config.yaml
intermediate_size: 1280
norm: "layernorm"
init_std_qkv: 0.0269
beta1: 0.95
warmup_steps: 382
schedule: "wsd"
decay_shape: "linear"
final_lr_fraction: 0.0
max_seq_len: 512
doc_mask: true
max_steps: 5227
MLP neurons of a small language model. Each row is named by its layer, matrix (down: output weights) and neuron, and shows model dimensions 176-303. Each number is 500 + 25 x the weight over its row's rms, rounded and kept within 0 to 999. Numbers have three digits each.
A block is one neuron, or neurons of one layer that tend to fire together. After each block is what it responds to, as a language model described it from the Wikipedia text at the highest values.

L13.down66:511334556510479481531506524524501493503496512513442474490561515517501516503500473474516458515512552488523492514421529495467538566495531500545495495498483485529494523479479502468525493492493464509492520458486490510502448473511504508517571474510509508509482478492501479501469464488529486493512499513509488491488477528486533496492516517480533510543505483504465508499509513519536490512516
L13.down330:501538480470537479538506555507490554518498479475482542474489480488503518551446511491460498481507458471478556516505527537506544508473471493497481498486497534473503511493487518527495476473483558496467546507494480491531508527503519460513491494485510518498506479518513456535458499486526494502482489524524484512516484499510525534484506490509480454525483527472561524481490508496494543508471
Description: Word pieces inside non-English names, mostly non-Latin script glossed in parentheses, e.g. Arabic (ميسلون), Cyrillic Делије, Japanese; also IPA and table abbreviations.

L13.down74:529515506522540467532507472478491517555534440488491518493492514477474495477456473513504512469496471495511541518520499489470516500506540496483514539532543490533493520510506470477480468509537472529490488508501511533522462497496487503508536496494526529511470511506483475502475547495504524517507475487484486503507526486493457497497448483518473520539500511502523499513487492492486531493476
L13.down348:510492509476559528457493503489466509528515476473513506508518507487511508481491522509518483483477499495493529478482519500484508520526497481506522482531503528472468485517489466473507524538539497474526518498500504513516497501486508479466454472515553533486467444496530486516489544491472493478526508542531440486544540517500460528510497491467561530506498503472499481505533487489468548533548
Description: First letter or fragment of a word split into pieces, mostly V or v in place names and titles (Vegas, Virginia, Vienna) and lowercase p (perspective, power).

L13.down549:512512502518496534462514517519533469497512503526518495535486518486515487519462481487481474476572514510487438497521511528483516518514523544463505530523525510530528504502496443549518533519513512468457465494461546524507535508538486480491488491491491512504503479479492520508465493493509517458504547514476508490482478477484535528570491491498482476520472470542513506481515477473530485457510
L13.down802:539496478552506537477492512467464493512484521501496506496513506455532464508513490540485511465541478510491474472447515480486443489490494508500496467459491545521462541480493498457522511503490513442504554493447452477533516490532434501538534533493493494517515481461495503498504523522489508484486486485474525486489499456509456534529512528485510542509475507458483498507500462491504500479468
Description: Final piece of a split transitive verb, often past tense, just before its object, in news and review prose: pra-ised, reject-ed, opp-osed, revers-ed.

L13.down254:531515525500522471527476550524506494527449482461517528477474508496520536494448470486457506456490485547486477452489503475508525551522476487496528517496538468521514474502510532514504451509466525476468463486514522511461511500482463432491486481496500486487490466531456472522475509485467521457476492470506477475540510547466507486520502530464492502490475534500481455500493496507507512515475
L13.down786:571526533455523495449485553495566510504539518493459503481556550536524494492506524479511487490503562488478480531468493496485507522483530465504520492479499480509511442509519511477541516483494456483494505520487481482443502521515511486482493482543526513482537480501497478436496501468480497511508466488521530510491527469534503515538514476449534488493503477479445520517463482503535500543543
Description: Word pieces right after a one-letter word start, strongest for "ot" in Billboard Hot 100, also "it" in Title and "all" in mall.

L4.down133:455512484483512456532500506536487462489491493505512473483551509525494507514507456516440491527506502511485498485505515502509480528525471496504523500452566494535486481562518469536492473502494465513511517460448514505455509491506528517490509497476466469503524502479508508474444536484503527499527528486531549515502492504439526513469545550499507500521521494511461538521514541491507492482498
L4.down142:484474513509461482489521492499514473525480479488591486487480503514477519468558523488501471493478501504503477492488502567473487467531502461485497539437510497479510434481542511463496506495510489504504477501533508529524467467498534488500482487428503549483515496476492501530513459513501485501503491525503465489516503486488489514521512487451491487541478461503505501535515494494482489502543
L4.down236:479513521511500498526486507519497550482523511532469462487484499510521517526491519476509492477526517474474514502496490455491484506497511530474545494521535476516481500509475523489440558457528479520505533514533476534497463471438509497502451496558508512505487503409521514470525475529499511498513514523535522492507477495511476514470482506446511506448515481514509539546456459471528511511495
L4.down711:485482515525553461509445518536483466509504472475509482495512518511489503532490473518464521511513524504432496522481506470496515509481513510502545492502518486535510483564489463495482528523522494490507511461491487485467490480476498538512555487542527519490546501477538478453506474494539524502535562521526541484460501537469512514488518505506497489520517489505528503489466516496503474509488
Description: The final digit of a four-digit year split after its first three digits, as in 199|9 or 200|4, in dates and lists; occasionally acronym endings like NB|C.

L17.down163:503484480479532518478567493479505523531506502521476472501508438526501449486522465494470570517474523518463489492528475543512479503492515515472529518497473477529516489508509509534509529527519483486455498487509486513485484448514498471522486521496523486494436506508504493529495554536479456553493512496506483481502516481505481473485501508495495531516509470534520530456463457486455464477543
L17.down410:450527527527498471525515496477500489463450498513497524472529461455518504485497487514502457481532458523507465479467477528516499483502453492531514458486474568531471507519516498500465473477503475478520480483509450507446441517513485525517529479521479521518524539490483461533510494520498521509482527518505470478475493554468502468535516508495477489505493453508500508482501481496468497491479
L17.down451:501499496508518480518476475523484485493485498507459500440506507482504489512516483460507501522508438451539506500487504528510510496530516479502508505514513504529463470416507478498497519541546503515454485511490515497476475516556528525503472499475523540497537496513496515512506488505508509500501510487551543523490501484471507514510505479500472503478510500495547475539453512493498488521503
L17.down582:487521490498450545535505556469506476503473511502495484475508485501479492504527468485504548449465528533547491508469507497490517475562528514513555515475493513514503473528516567477513485533465461491491539493444498501521486515486509463508558515498477483500504541514479501484506521476540469445517491521501472486558479479507463537517537500527482480436515505498467571505532494535497513470514
L17.down672:478524441498472523518519519536535479494502472460471475492464487465480501507477488501516449517486492523491467510467546514498449501470495515510494565480470485481526475498494466498512455516519452537472499507486512509512525536485498477523500507484464508459489488509527469508515547505497529509509472482473529524488491475475522465485479493493524461497485517487513486515464506513475548464484
L17.down858:471497493479487494485476508539493518514477501439492470533529503503490523487480552470515443405491511473479519485515520490502530534525456497535578521514555500485495464550525491526531500494498478537506510485535487481505496485483507500466513505478543518497479519553498496504500527503466489493474500544493489502522466465513517507501450526520484528521469488523443504487480516492492512497518
L17.down907:520480497525510467528497511520557481532532455472529525475447499509501512537487508526501446567465508536519514492565505522480492503486548481446460534490467494508513483534502537537522467476494481480497498526472535476521547488501498465525467516519492512501466488520525526505524506490521524505553539501488470527540527529464471477501485471506513498538493452519502508485501505466510522504507
L17.down964:465517516534455487534500492492474527538524477523511532474495471450503537467517525527475477552496521509512524532497471550489508433512493503509451518482512546495504463458495484481491500512536459462483486543489487462472501504513511486553507484558451502492524518503526498530506498505504485456468525520516532504491457471538508516487533503460456508508523459503513480444471520536515524514514
Description: Inner subword pieces of verbs split into several tokens, often after "to" or a modal, such as det-erm-ine, incor-por-ate, nav-ig-ate.

L17.down283:470496466452471474513506513521531503516441494501527499541519517541473513478472481523498483465484468475486479512478497504540464490509514501479497504477484475482525521499529533480509486512487478514436511482490453471482526496488503473489498489500509493525514475499514525454486482478511448511547504519489506483496514516505494451451490494478465521450510467483515515515499535477483510505511
L17.down329:496408575478500531529500500537485536461512517489475494492463508503503533502476550478503505521479521539475483535501517472480529469477533530545508482520512436524485509467486500485529483473473487516512527472565488538466503488482499509464556521544476507464476524498505502505481495499503479519526502439508477473508516499500504496487506475545459533487461522499482524492467474519543460507469
L17.down374:494478490542552475500479475528465514509494514478503533531555532460499449487531476519513466510479532486508461501484490478536482470488532487480514457523485496528478566470525536442471499485497501476487438484566533489512500525512473484465547521507529524503511531526505466494472474504500480492507495505481538515501517478519478471539505479528485527464537437545470472463517508507483509516510
L17.down638:529472492502507513496551497521485501504450537510462507502508463511475510459522565517515509451531514507462476507498502514458546546494480523520539547495502518539480510497482445508553465457511469501515518489483481514508505471518530519502516503500493500502510484502495507543520427484471536526473494480463507527521454503476537515504454513507470556479483503520489493474473525522457502532530
L17.down661:502490484487486537515447463463513501484497520531511485500519514469504493530522481477476490493481454484473533481529500527516498537522475509478466510476535498514513494515493512545496523529443499503493475512511504528512550507462516530467460526488532463485539529494472480513511511511516494493485524477442483502536494525513528515524479495488519526503508474516498516503494507508456477527470
L17.down796:483513475510480473481491491474511495496553478473511452500556500496483518510523471532456503527475532499520512479466545489483504498509500467490484438515532513564536502465512518505492531512518521484515488504502438529490528500469495459553512570494470479461512499499509545469496538477482499507508487482521506506448496480446535478462513499514500544520522480494480482510506481525496468484496
L17.down860:493529515492489522505573521517449532544518535468540472491504505538471500541503473472488490528522533552487564489504510503485473477515551459456519511520500505510470433548475481485504499507488510475485516460522496503495515482522531504506479486469529499531506509458520482470468524493497477499488497485480512490472500471479529503513520468470474492540484465489491473474508521523525471516512
L17.down948:492556468534485480493540541477552507511507514508483510516541505504458501474497517456504505506486526509492473495529536486526511500501508513478490439518519477510491501484504489497499525513530495543506476505487496511538514495445526503538500543498477496498507454477493463487471484500510501490506540502505525516520485534512500514487506493529488537512519454501484487481516469493489536486536
Description: Mostly the last digit of a year in date ranges, especially birth years in biography openings (1912 –, 1958 –, 1991–), plus some word-initial pieces.

L4.down327:497486452499524518514499522487526479466488542490497477489487510479543507514439489483548522505506546494501525484485503487478492504507537521538463485483527516518492493460506499472539505518525481505470463520522521485499490520510453494511519522498501473581538562480506485492509478503497516484507477497490507494518495500482487496482561469483452543505474481498531509473524525488525505519527
L4.down706:513513489537481491528413519462537503497503491483526504482523452483494524486478489531522492571470560500520546538519550504464487499537459494486533523511440509517520502474505468503457517530467546480492493525501516464496503503535495532508515522488520475500525457467501523504491503465562492501487493484493513439489529502545456514460556477479514533471538484542499449495468474456518463497460
L4.down950:447495485476548479500524529494508488503591502473477497514541551429474518479480464483565483530485478523511526520490510457525464521525533515475519476485478523523531468467513521478487523509541492492523501547497500498452538506484482499524497512562468526503483521532479520524500487513483492485457464501470515485493530465503509474496518473500489534497468518562535477524481502476535517492549
L4.down1149:460493460516524500480475545495546486526483486492520500514465523447518509487505471525509503486470517561506522535469521475476500525458512552530514494539511516490529528465513533504491508467517512489477507499481515486487521492530510523517451507528498468569515522533493513468508469513460505491479464478493486482511504521466508511498503485465474491507524465483486516515490515503496480503514
Description: Connecting words and word endings inside formal names of institutions, offices and awards, such as Ministry of, Advanced, Outstanding, Distinguished.

L4.down134:460477522478460497498458472486505461565552482452553514497448525448469481499505481511509482500499482529534522536510512485486524508524474484511493477504522476512477503518503514492490504478533537506502445510477416523499487513484450481520526478515496522477543515498494501498493481498538509484545479495516490509472502506464519479478488494511493514538498533499471519447524543440523510493535
L4.down265:449511523523523493473479471478491510502538521467477505477453554499503508488524547504521502522516479465524516496520520466512466522528499573493496485486524502517460535485539519522519527504502464521511491486430498500516558526443467523482506472508484465486499508498500531543492469496419549468452506500571496535522474514504495516514495499489518502517450487539540477498495486457487472460509
L4.down414:538450489464495508522502451515502497507489495481525536503500459464482511486485531512496509456501504499480496517510498521468470497520518512501533486512483511526486497499514538501472479447543475512561511534497478509499479531518513538516496501500465483475449521517499478521499543500540498561516507533566509519497498501525509528514484480528490487550520486514498530496505475456491447529459
L4.down1031:513486492488517456504461503508515538503539492485483497470479536463496487502512468508537498488492466523510521476471525516505510475458515454412462505513487490546489501500544509489531508505507538522436469525508482524490483507496491482486478445520450473502492470521486485521498495496504515481524494466526510476452525452545490473471502485488502502483494531502507543539572499514530483460475
Description: Second word-piece directly after a short opening piece, mostly in proper names, such as Gr-and, Bl-ack, G-ood(year), R-ail, and in dra-ft.

L13.down60:490477524468501495487500527486523498470457488525472519520459532533512514493456531510469510468482533471489460543475510463521546516508502517466519479500482504495504505499492455524514483517479487534515515495493487567489488478469512475521477517503502521419460511512538476481535503514499545462466488461497496485548539525543495523483535484501507467480495492482507538482492490493538522465497
L13.down691:485491517452515511476474504462512555511465508508467542528458558453504524480489507479513490477479491498466510502469496501528481511480500503493487511495472517501531503499506501531509490494504564530493492489500475519481523501496519486522492524533495521492511495527545520508498505531503586522475512482501459507530559493488502507455491457434504507486520536469522523509519504469503511500512
Description: Final suffix pieces that finish a noun inside institutional names and compound terms, e.g. Resc-ue, Prote-ction Agency, Res-earch Service, Yugoslav Air Force.

L4.down97:544508491480486504491478493445502536514510504507501476491520521511516480472498504475515501429489510473559488488458525539463493506492497498526543493527479497499520493474499498498489495512488484455495510484466495532469502474513434521526530507487469502503462522512499513492506513443506478481557518509521486505484516488536506471471475486457485500489459492494490476535481490525505494507462
L4.down584:437491537483524470564465501511496479461480486531491506476540499508476532487488476510454497500495517505556459508483447519492499528542489506523505495445512515495511509545490514487494484461465544515495492525493478508506526478519533516487490513486504501543528470449527525499502480477516480489509535475486462491503479540504525477528517512499493516484504499505542478526510503534530505493497
L4.down612:493555498470538493532498445541509503451491473530486488516491502511489541490463515521455483514505495521423511499506492488524494539564505500504580462530510500491523490489447481484480485501501481530483512533485480473509493539468515496494504493497490469536532476450488451476498513460524466504507498517517475480496497485473518554445506513507468505543548515501495494521527497511459494534494
L4.down898:492543476466499491534457514480458452532509478502524489493573504505524446514522496493484514404508486485458515512491479501476542520530478511527468507487515510499511486561467469480532459479508499533499510493514482525475493537490511495497505508539478506489516513529503497487534489468499479500526506493463478502480510523528489517541518512502485519492486503477476518491528535522523514518469
Description: Words that introduce a coming name or reported statement: "as" after known/referred to, "that" after said/announced, "called"; also scattered word-internal pieces.

L17.down41:517493560499440449484503516466505497448532485503532521510478543521465456509489466535494495481467482531519525498532508534530501498451506537475504465514479495468485504522513515496523464503426510471508508510502509445525461507474545500520510537479493507511478479517516526524489481520499472462472517509492492451515552512556488478502508502483503470526471500478507449491483529506492509482484
L17.down157:492452502508504473504486530487502494458500525525467484528510437460533523530471510516518517481510523514507472509555526502449487482484486521497529536491493477500532511507539457490524452501571441475461504497522541468483535487524491476474524506453503520522482511499463493499521502493478476519561495480516480534492487495490504515519489521508485489473462485521504533492477501501502487539493
L17.down251:472486453470489478557498483466500483488518456530483475500435476518507513460484461496486512488515535476531518454502561486498529480531485509524512483478534487502530546584526523506502506456452513523463554502482527525451507544538488495530465517486515495499510467467467509525492516512500536531469510504511460481501525518536475477508463488498522520501436489490528485465466448494459506480572
L17.down432:529470496506451500537485457509536522481496469533488460513504498496534482502489496474497541475462522500542476496520498536517534474507501521473524507489548502501534571527528501472527481491497504504489498506486566564519569485533461494509512504480503500495515490508472516526503523517459467501482476516510488534494446466482516472472518468504478492498537486527481485457516468485520533534489
L17.down627:507457492512522525528492511509478462539500504488435494502505501504501489520473465498496478511454518502487527511504499491528475478517476513462509474479546533505479539550485466484543477468519472481455469494526497489502453528522484474534507483505497535544482473526453504489533525500513501514492504553497501457517525475473489514473421490530490488503465510445496522466516482521537502504541
L17.down702:479474543525502476515477477501546472506508478464518520468494518509524488522497488478562437463507496526493518487458516477512547542518551493522503500527477480487467492511508484528474500475499488519493480485498507479518505505472499491482501473494495517470510512479500485501513531527466542525460466551439453470517475503496505476540487497484507484511501485505479529504517506486524497546488
L17.down832:494557502523451480493493500545492454508522496533484477474489472502505481451500491491498439514527530504463526497516526523492455540477486496532459518478494554505520486498528473505504549522534478473473518508508513492476545488458518542536503528482504470516493547468456488552465511518439502516505491520487484510514478491513518476485480474511471483526506480512482502531481530501526478497488
L17.down912:479446482510490475480512522502453462502549551489481466451504476480505456499517431527483515502470546509525512506470495477493477464500567510514520508534475496506517527536446520488503519522530510526514535497485512512484488496512493520503508502501484503492499477480511499476450493472527562544513508494478490494516503508516493501508510509516488535491518485498481502502508503525486520515478
Description: Final suffix piece completing a noun or gerund derived from a verb, often before "of", such as -ation, -ment, -ing (establishment, renovation, testing).

L17.down4:472493518524517466498515479502534553519513504515462527498429530521455458547520513507545491422489552502475483488464518515466537542525515523542526525490553488551467492568477510520494477506532490518555516481504466515492505490502522477474520497520492462510524452497514520491538463489481489518498495543492521538521467494531483509503462519474477469492495513548485492507473516472497434513472
L17.down108:436481473498551531472477507540491562514482497518525486508545478436514472494515513484501515523535520463527516485499484496508537483476541475518516448511484516494549547503515459491540492516501536492521483510471504511518499510502497537506465496483485516554460513501496508470505493485499484496503511492468486465517494454489505486489495468487501486495434511495531491520522515502502516493561
L17.down433:558488522465443486521548500510487528503559533520488460471516475485475533499474501484456535484484500488519512527480475469477492498524490532527447494469492511479519466478476534489539522510511486532509495513504494488490503518499514458512474498497526467493533484523515473458461489481474460493491516491487499491463543485517459499494504476534511492540498518517495485455531510497525525506488
L17.down434:454436500510497484529485497505486455542499494470487492544474460477524523531477496529484441481498503526509464455479523542519478545505540491496538475537489488525498455541543517527494495528501509474539509510519489492494519503509498531474593459512472527508514515479493486513502485479514479466528497512491506509476539509498510526487508511467503498524476478474497484497509478487478526530510
L17.down439:496441540514552518499541508524518508483485511460490494476460550491484505521542469502487461484500502502489488501530492495521539515500554469510490522482508508485467507497489509485507495520495523505492460477461467459507500517472463501539513515511464503520499510474511491517504505524530568524513536481463502484473493540508508467549472484495519482455538481501497479525525510495441464480492
L17.down488:511506523467446489523539540521535525515520500520493462491528487494481515527510510541492492514517498503538501507461511505482531482496504475506482520508533498482492528484480515481530512484479517546484513487467469509466517469523520509457493504479510513490489525469470500514526493458512462452510559519501494474498444503486481494488528538545546530487548511532493436464516480506466470482489
L17.down606:457521539501528484503476514533506500494475498515516441490517494486505507507534487502463453511496513513470449505511499440529557545526485523523509523510454475531444498492533526467478506530488529488481523477443489499494540475470468527463531498516496499500501505524489483514472508476494486555481490513495517481478449501502469512522496520507531467518508483538551526476497540498461493498496
L17.down807:540536488467549479506509520462512497511499534511490486524491518527454489484491465516479519479472486495496499546495504454525467484497492528458495511501501529515540526469539487496476483495472535481516510495529549479501512504502490530525501488563510511529582478475493562476507490470467530504524534480493508486467480468490502540534522491443507518455506477527505523455500501524514469502478
Description: Second word-piece completing a capitalized word split after its first letter(s), inside song, film or organization names: G-ot, Sh-ot, E-at.

L4.down60:447496503515545466485530517477451517513494484522515465522521482517461460516506557473536520456539505526494458471518498501514481512449503516485509531479490520512500501532488509507445494500507499510502507509511494495537506468453493501503513530475490500490511521536525501493446465507514516534542463528527504512442507535497527519483514542496481466500543537513482510512540507478464483503486
L4.down944:499478504484462543477463559457492479531515484503530502474515490451507503484474501493488489425532537509525478471484510515506517538494501483486495499515508508485494514572506491526511511518515496487490521516473446503519491501468524496500515470551483476522508497538526474539480495511501472474510500462510498504521521475466486536470556540519490527495513490497454481475539528541489532505480
L4.down1155:504508518478501501511522526472466518501492519543489514500559479506497501464461493473513500481495502482475493530505493495501524532498496511471520496452504490507499508471482448502477447449490512525488503435493445475543492468469519511542526494531477510511507482494498486489507460470529468493557494472562444489516500524475488522543571505510546507514510506492512495535500480482466505492488
L4.down1217:483446478456474524473464527480487448513482497494540494478542490442513472489524516520460522431479516544491515473477502507497491506502481469478512473512504521501453484588463471492467502504495484532508521492520492517468526531479489514548466467542505495520510509566537527516496489497531487487507476431508498485501482492515524492512520548464532533485525535527534522456525499505481471491497
Description: Final word pieces that complete a verb split into several tokens, often after "to", such as refle-ct, determ-ine, te-ach, expl-ore.

L4.down637:495475544501506519467453507543525526512522481488438554491485511478486504474462514492497485515497492540495490529512539474461489465475478486489499496507479479558519476501498487523539481494521524511521531499489525506477535452510494476521480509502481476522470472516490464506495487515494507465486489484500533495489500511480465474440524512494464481466522494514547531494482474484511493507480
L4.down650:499473469524539537439493488495493485528492476498465470498503524500502520533525498480517510495500529493491473480502481482543537496479498492463514475490517501511457530523451480557473526501471472504482514532510469508487521485503490513512608508492503478504506487516484499472499470516493528493527536490450516455494507485506497531501488524497493456492502474442491526500500501536507514486476
L4.down725:494485541514515510491473520507528489506500508504474494528470521484498522503458491461510469486492563495488511473503543491507545462456495494508522520539482477483471502541467489527541501491512495471523531483535521507487528499518520506519468539471541510528475522484525458467497545493448501524501503556500479456511532495486526480449515460518488542518512475477480543486512489497495514532527
L4.down972:467525513508523455509497529496552508517485512513466506499468529472496497544468496477468526486484505505513465457501520467547505518484471507495536461510521499504533506489470526468505496476499497514515503518530499510516511465561489518539482505482505508530521498479488482512511535491499495523481521516500515503508485519518504505499503474480508507495498539519528525500522465513488466499512
Description: Word-final suffix tokens completing a multi-token abstract noun or adjective, such as -ement in management, -ility in reliability, -ing in outstanding.

L17.down588:496456485475439482511450461489424473504523501491532499488465514530519491529498499448468522517544497481504501515482476507447499504481477497514520487502484507503504523557498477499533481491487512534534502483503478448517482518514452502510533505501529505479467456560473477519478496472500464527534496474507470501551437530471491473495523504481504531515532524505487495520480502476528504547508
L17.down675:479439482484522533528496465526440519489468556504507466443510473499552489514501479522501466409497549539532531509480470516510508493456478496515558492507501466486478488557514476530494508497454483506459499488528523523475518482511510532496468473483482482512481512509528535467507547478529490475522528512522504519537503485515522486510520490489511521521471499443496478506480549459500519509488
L17.down1050:504537494523457488453517449518525476473454516542507497494505513520467522535525534501522511477482524483487490488500488442506530521521482472529510507525484523527495469492495462508505515469513506497523513545486463504494501468446517570480485498489485491508489476497549506505523453494509506477480551497529494495495508504518528468529508496516501496510496488518495596508486491495471507510476
L17.down1140:568395500515538478525529492534458505535516463492515486513500522499490480502547441512478513564525479495396519471517492525478467479524511509509525522495489483499464503521502485519512524500555472472528535514534488520567501452501476546532544511462540483531524488453490521470494516521510463533487478520509484525508489523469484483489507544517494477506455552538461502488473475508489523482498
L17.down1142:494475511532424490524458480514506505465497509494489492522538483517442503517475502482524478446484488499479468473517465522526520514515528512502588478511489461511457491530490480492502508525505444507480491501505565492508476486495540472453517492494453509540484517488520516517503506535530520493497515496479515502520472505490478497530523502458485494500512519473508505519484472493507503541500
L17.down1146:493561523523444531521522464519511555524511488488481450460479502512528567477520479529500472489508499469490499487527487481520506509501512460529501485450486510473512516449496470513521533512553512526474506486485510509554491502528492533498511545489479493493531487438544477511463524510517494487528527514461496536486547529494499491492485485509542513503507516499514517512490479501523486484523
L17.down1167:515476460514459446493492488466462470473501542505532512495529512518492480503494456502518511457459489540503481504482524526482481507486479507538574480509481558528488492560504491504496528489479532497505569527477535519490497505500448539516537450498513546509523502518525481491491476440477467524507490547534496513526467517506471506493522531508480494476471499478461448482506483473483531488465
L17.down1255:542414493479490499516521533499435467524532502462558519536547492503458514508487449521479518486504502513514490518446561519468505519503478497506526495500514490514455529591482476497479514548471462482528519498464521476492500499532462530491523508480515495515446479496514505480511502471493492504493492530500464495511487500475463458494526541518540519499513488459463461486527524486524500532471
Description: Colons, commas, "that" or "is" ending a phrase that introduces a quotation, claim or list, as in "stated:", "wrote,", "One theory is".

L17.down158:514497531489506494470521485491476497512490493484511496487493542489480464498486541497462528504515530496503491454456480504523468480524536531479520470537507557499523524489488499519495480516552493483496496534457518474521564483490495482463508525542494486461475473471506534498471507493452495568527470481482521470489487525497482508492518519516511524461547500488518450470476509555478492477508
L17.down216:523482509477474490468476514468520519467520537516495524490483585458518569469486495461518478468503448528542463534517551526495475473465491492453511490472505492565512499535495475532495503522528524518507525526489534524503510471466498470512473524492527526535518525535505504516523509530477490508518492506514540510516510498460495501448481522479515480533492493475494470483489452557510493498492
L17.down527:493542469458546518492474497465493520501514491528480511514501552503476543498517498479487503544521525565482481477521475462509470461510485499516496519464483531517539518523516476514505505547450520482484538469488512472472503518535500488536490510540495471518504540542490527493495481516465539517551465481491526512498480475514454479495500479462475463496528524485537513535545465486502468522449
L17.down647:492444517526531487525487533515469501504554447462503526466542510507521479540488442497526471531528501529551483512526485494543470475453547482459493491509535493498479512492496542519482508495464514468472543496500498529520523518506486526535513499523483537477531521487512482481486519496479548497551493519470519461485456498537474515513526504475472505475519533493469549520552499509502508467443
L17.down673:526470481504503486448453529480508541459512489541517531459470497511486490499484516462484501416519476536529445471481453514467500532527521460525511495530502466486518473465509489517468528520471486507443502534527518522479508507456496480518502520534535495522520498502519540494522535492519468470504502530478490477476527538478532526515515492462485465493509506479451506512492480477508484469490
L17.down769:511491540480436543543470478542499501508513538514514491481472474494531495558510469522498479479506494490496512494449519529487530486449503551524488485476488456477467484529524470491497499509495477536476502484499490475469514513504499530516530447539506482516486493471529484465483511478510493536458499485480523527484469597485505514509495513527514459475452506480494517512472524459478428521535
L17.down886:506532503489549441509518491467501492486455460506475495491475532522520497523535482484487491459517478527503486495506452485545461474482506502488491443510514521489508536522525519515483477521507476473488489487509421509508479481523492505456557508505538498504505566465451482539493535459506499468516489435480525477502492483498502499538501519479474523457503489538510507523502506518547490515495
L17.down1164:490521497523495453513523542474529526504519521494480521509456490493525471501495577505528517529474497509507476499474498537495531526524496501505460482487544516443491452498494521571479508494509475467440511522481566558473530495510493461493477478517502463486473505509480508499526511507491528549515442544481476488467509488502484484494485459449448518481472467478496481512499512502547528512514
Description: Word pieces and words in the middle of capitalized multiword names of festivals, awards, charts, parties and teams, such as Film, Sing-les, Citiz-en.

L17.down50:515485428488534529486512485499554485493486510527490527509510494521503508506476482457576474520500518521488560519520521499540524510449514513530491524472484533552513503519511487520500512505486514500524509496508511500485495504451513512452483507497477520527523501543506499520516535512469478514517524519519482491465505545518535478529478506471551554496488536477487473478465506507482480516535
L17.down126:473573550490519495520469502478524489511523469491506529473523496509473494477487493459496485541459533460469506492505545513454523487521534504496491477481483464503485499515457517509492513532451549493505507496501517534551511485486493517494483511541520511476507497479539478472483460505517525464532482516506491500481516447534483542514540488437511525493511513503479510534509479498524471509491
L17.down147:533472582534541530496473496468489478463507533505488539526473497457505513501513455431518459529479503503491496504493470489489535455477444518455449485476522538511506474477508522506521469511501515497485515477454540470481503469482533469510483482503497472497536518471494485506487478505486513494516446514510485501520531524548562543504499514501494525508520531480485506473489481524532504511478
L17.down330:539461515518500522455478501522538535485478536497533477542466533459477517472493530501491497488542483501509496496531463497513518493501531463478472506474494515507508504490526538476509526509512520517455520537557536565453524506508512499511482486477526497492511498526503541471485453500475479494498543490472512495526480500419491465478466494509568454486469482502504518476517488534443524489519
L17.down384:506465500503523504510470503536486525558491502488541507499538500528526538468498485501482512603549490513511511514500495493560524507510504510475458511529471483499503503466465513451502479483479490476508466519550529487496506538503513484455544464472490489512516539501514465488512479519480522475493516497499490467473508492544461517488491483468501482504503448504482514500459514485438498513518
L17.down642:490538468535519472510464530522469504526516477487477474487521505482486514516500526526479499499503495503488466450533520501428487510521519447519512537524481474484530535526499496521524472566480518516504539532522515512510469433494463478484482488476488466538472484505504523436516486525472515497491524493495512502528492512514506474449525523536490480517496511521543498454522501504519511473487
L17.down815:497465524478492478530488502475519526511504464502520532495552489490543483512536472522498492519490480481485461483472514501521503498513492485472490503486530543501525507528478479450482459508535532483511505512544499523481510473507505508492484500487504471476502485540520490453501457530549531542502496484488516472510531509499461511497473508503509480501492497480519520490512546470481511525487
L17.down1111:528513516493484500490512500447459509491487462518494437453510516479488505494546512514499515502490538489500500485489497465493488558482525482462471488450504478508481492515488485500493471468504513471489508482502463494510503474517484497525466544537568479481509507510449455486498463486563514532475557570489488532519503530493548469464499480539481468505498536483560494461499506556482501502457
Description: Single-letter opening pieces of split words, mostly "v" or "B" after an article or table bar, as in v|ideo, v|enues, B|urwell, B|y.

L13.down304:521542491495487532530481489439530476517482532474514492517492493526549498567476540493485487516512477494441536508505504495526487518475544487459456486494529543492516485493535495514465493509482485518460513520521498531487478507441473507513489474491532507485513511503552495483495499460523480494547513465468456502502492495503485524495529468493530529530525464521455527503527535522477488457478
L13.down1228:534480515475456494482462516466490487536475514494501503493506458525470514518479476512526528505453530504498502504495479517482538482518523482491521553432491521481502515507464511487490470552544558486469518549517530519515516491524509478503527521457491540500497450446481466473542483484491487473506508516540478491490505515511506503474529465483550505499467472457499493472501528511518488530502
Description: Single capital-letter word-start pieces, mostly O and sometimes I, at the start of capitalized names and titles in lists and tables, e.g. One-Punch, Ocean Men, Oslo, Ottoman, Ice Hockey.

L13.down638:504512495491509482502491493494478496468540497518545522494465491528552456474497512473479520504520483437495524482471522476468460484469531481506493501485481485449509508459538474468497509538473478474451494473507513495511486497531552567529481582501462478540498475537497489500520499481506497456516522481484523545522548532492489516448480457506481500498534506503488459487499499489494534522486
L13.down1223:508463527558555435515518473474465490476472498483525530508451498479522471461518481459488491522511499522511528483498542503511518495502526505470493496466529543534524534486466472489491501480506497525520499490497492497498523506505503517495464533480469459501513466499495495445516527518478516530522476495513527471469529495510560492518515469493478493507471531487452496534473485471520481491536
Description: Word-internal pieces right after a split-off opening letter, often the second consonant of a cluster, like b-l-ank, f-r-ame, b-ag-gage.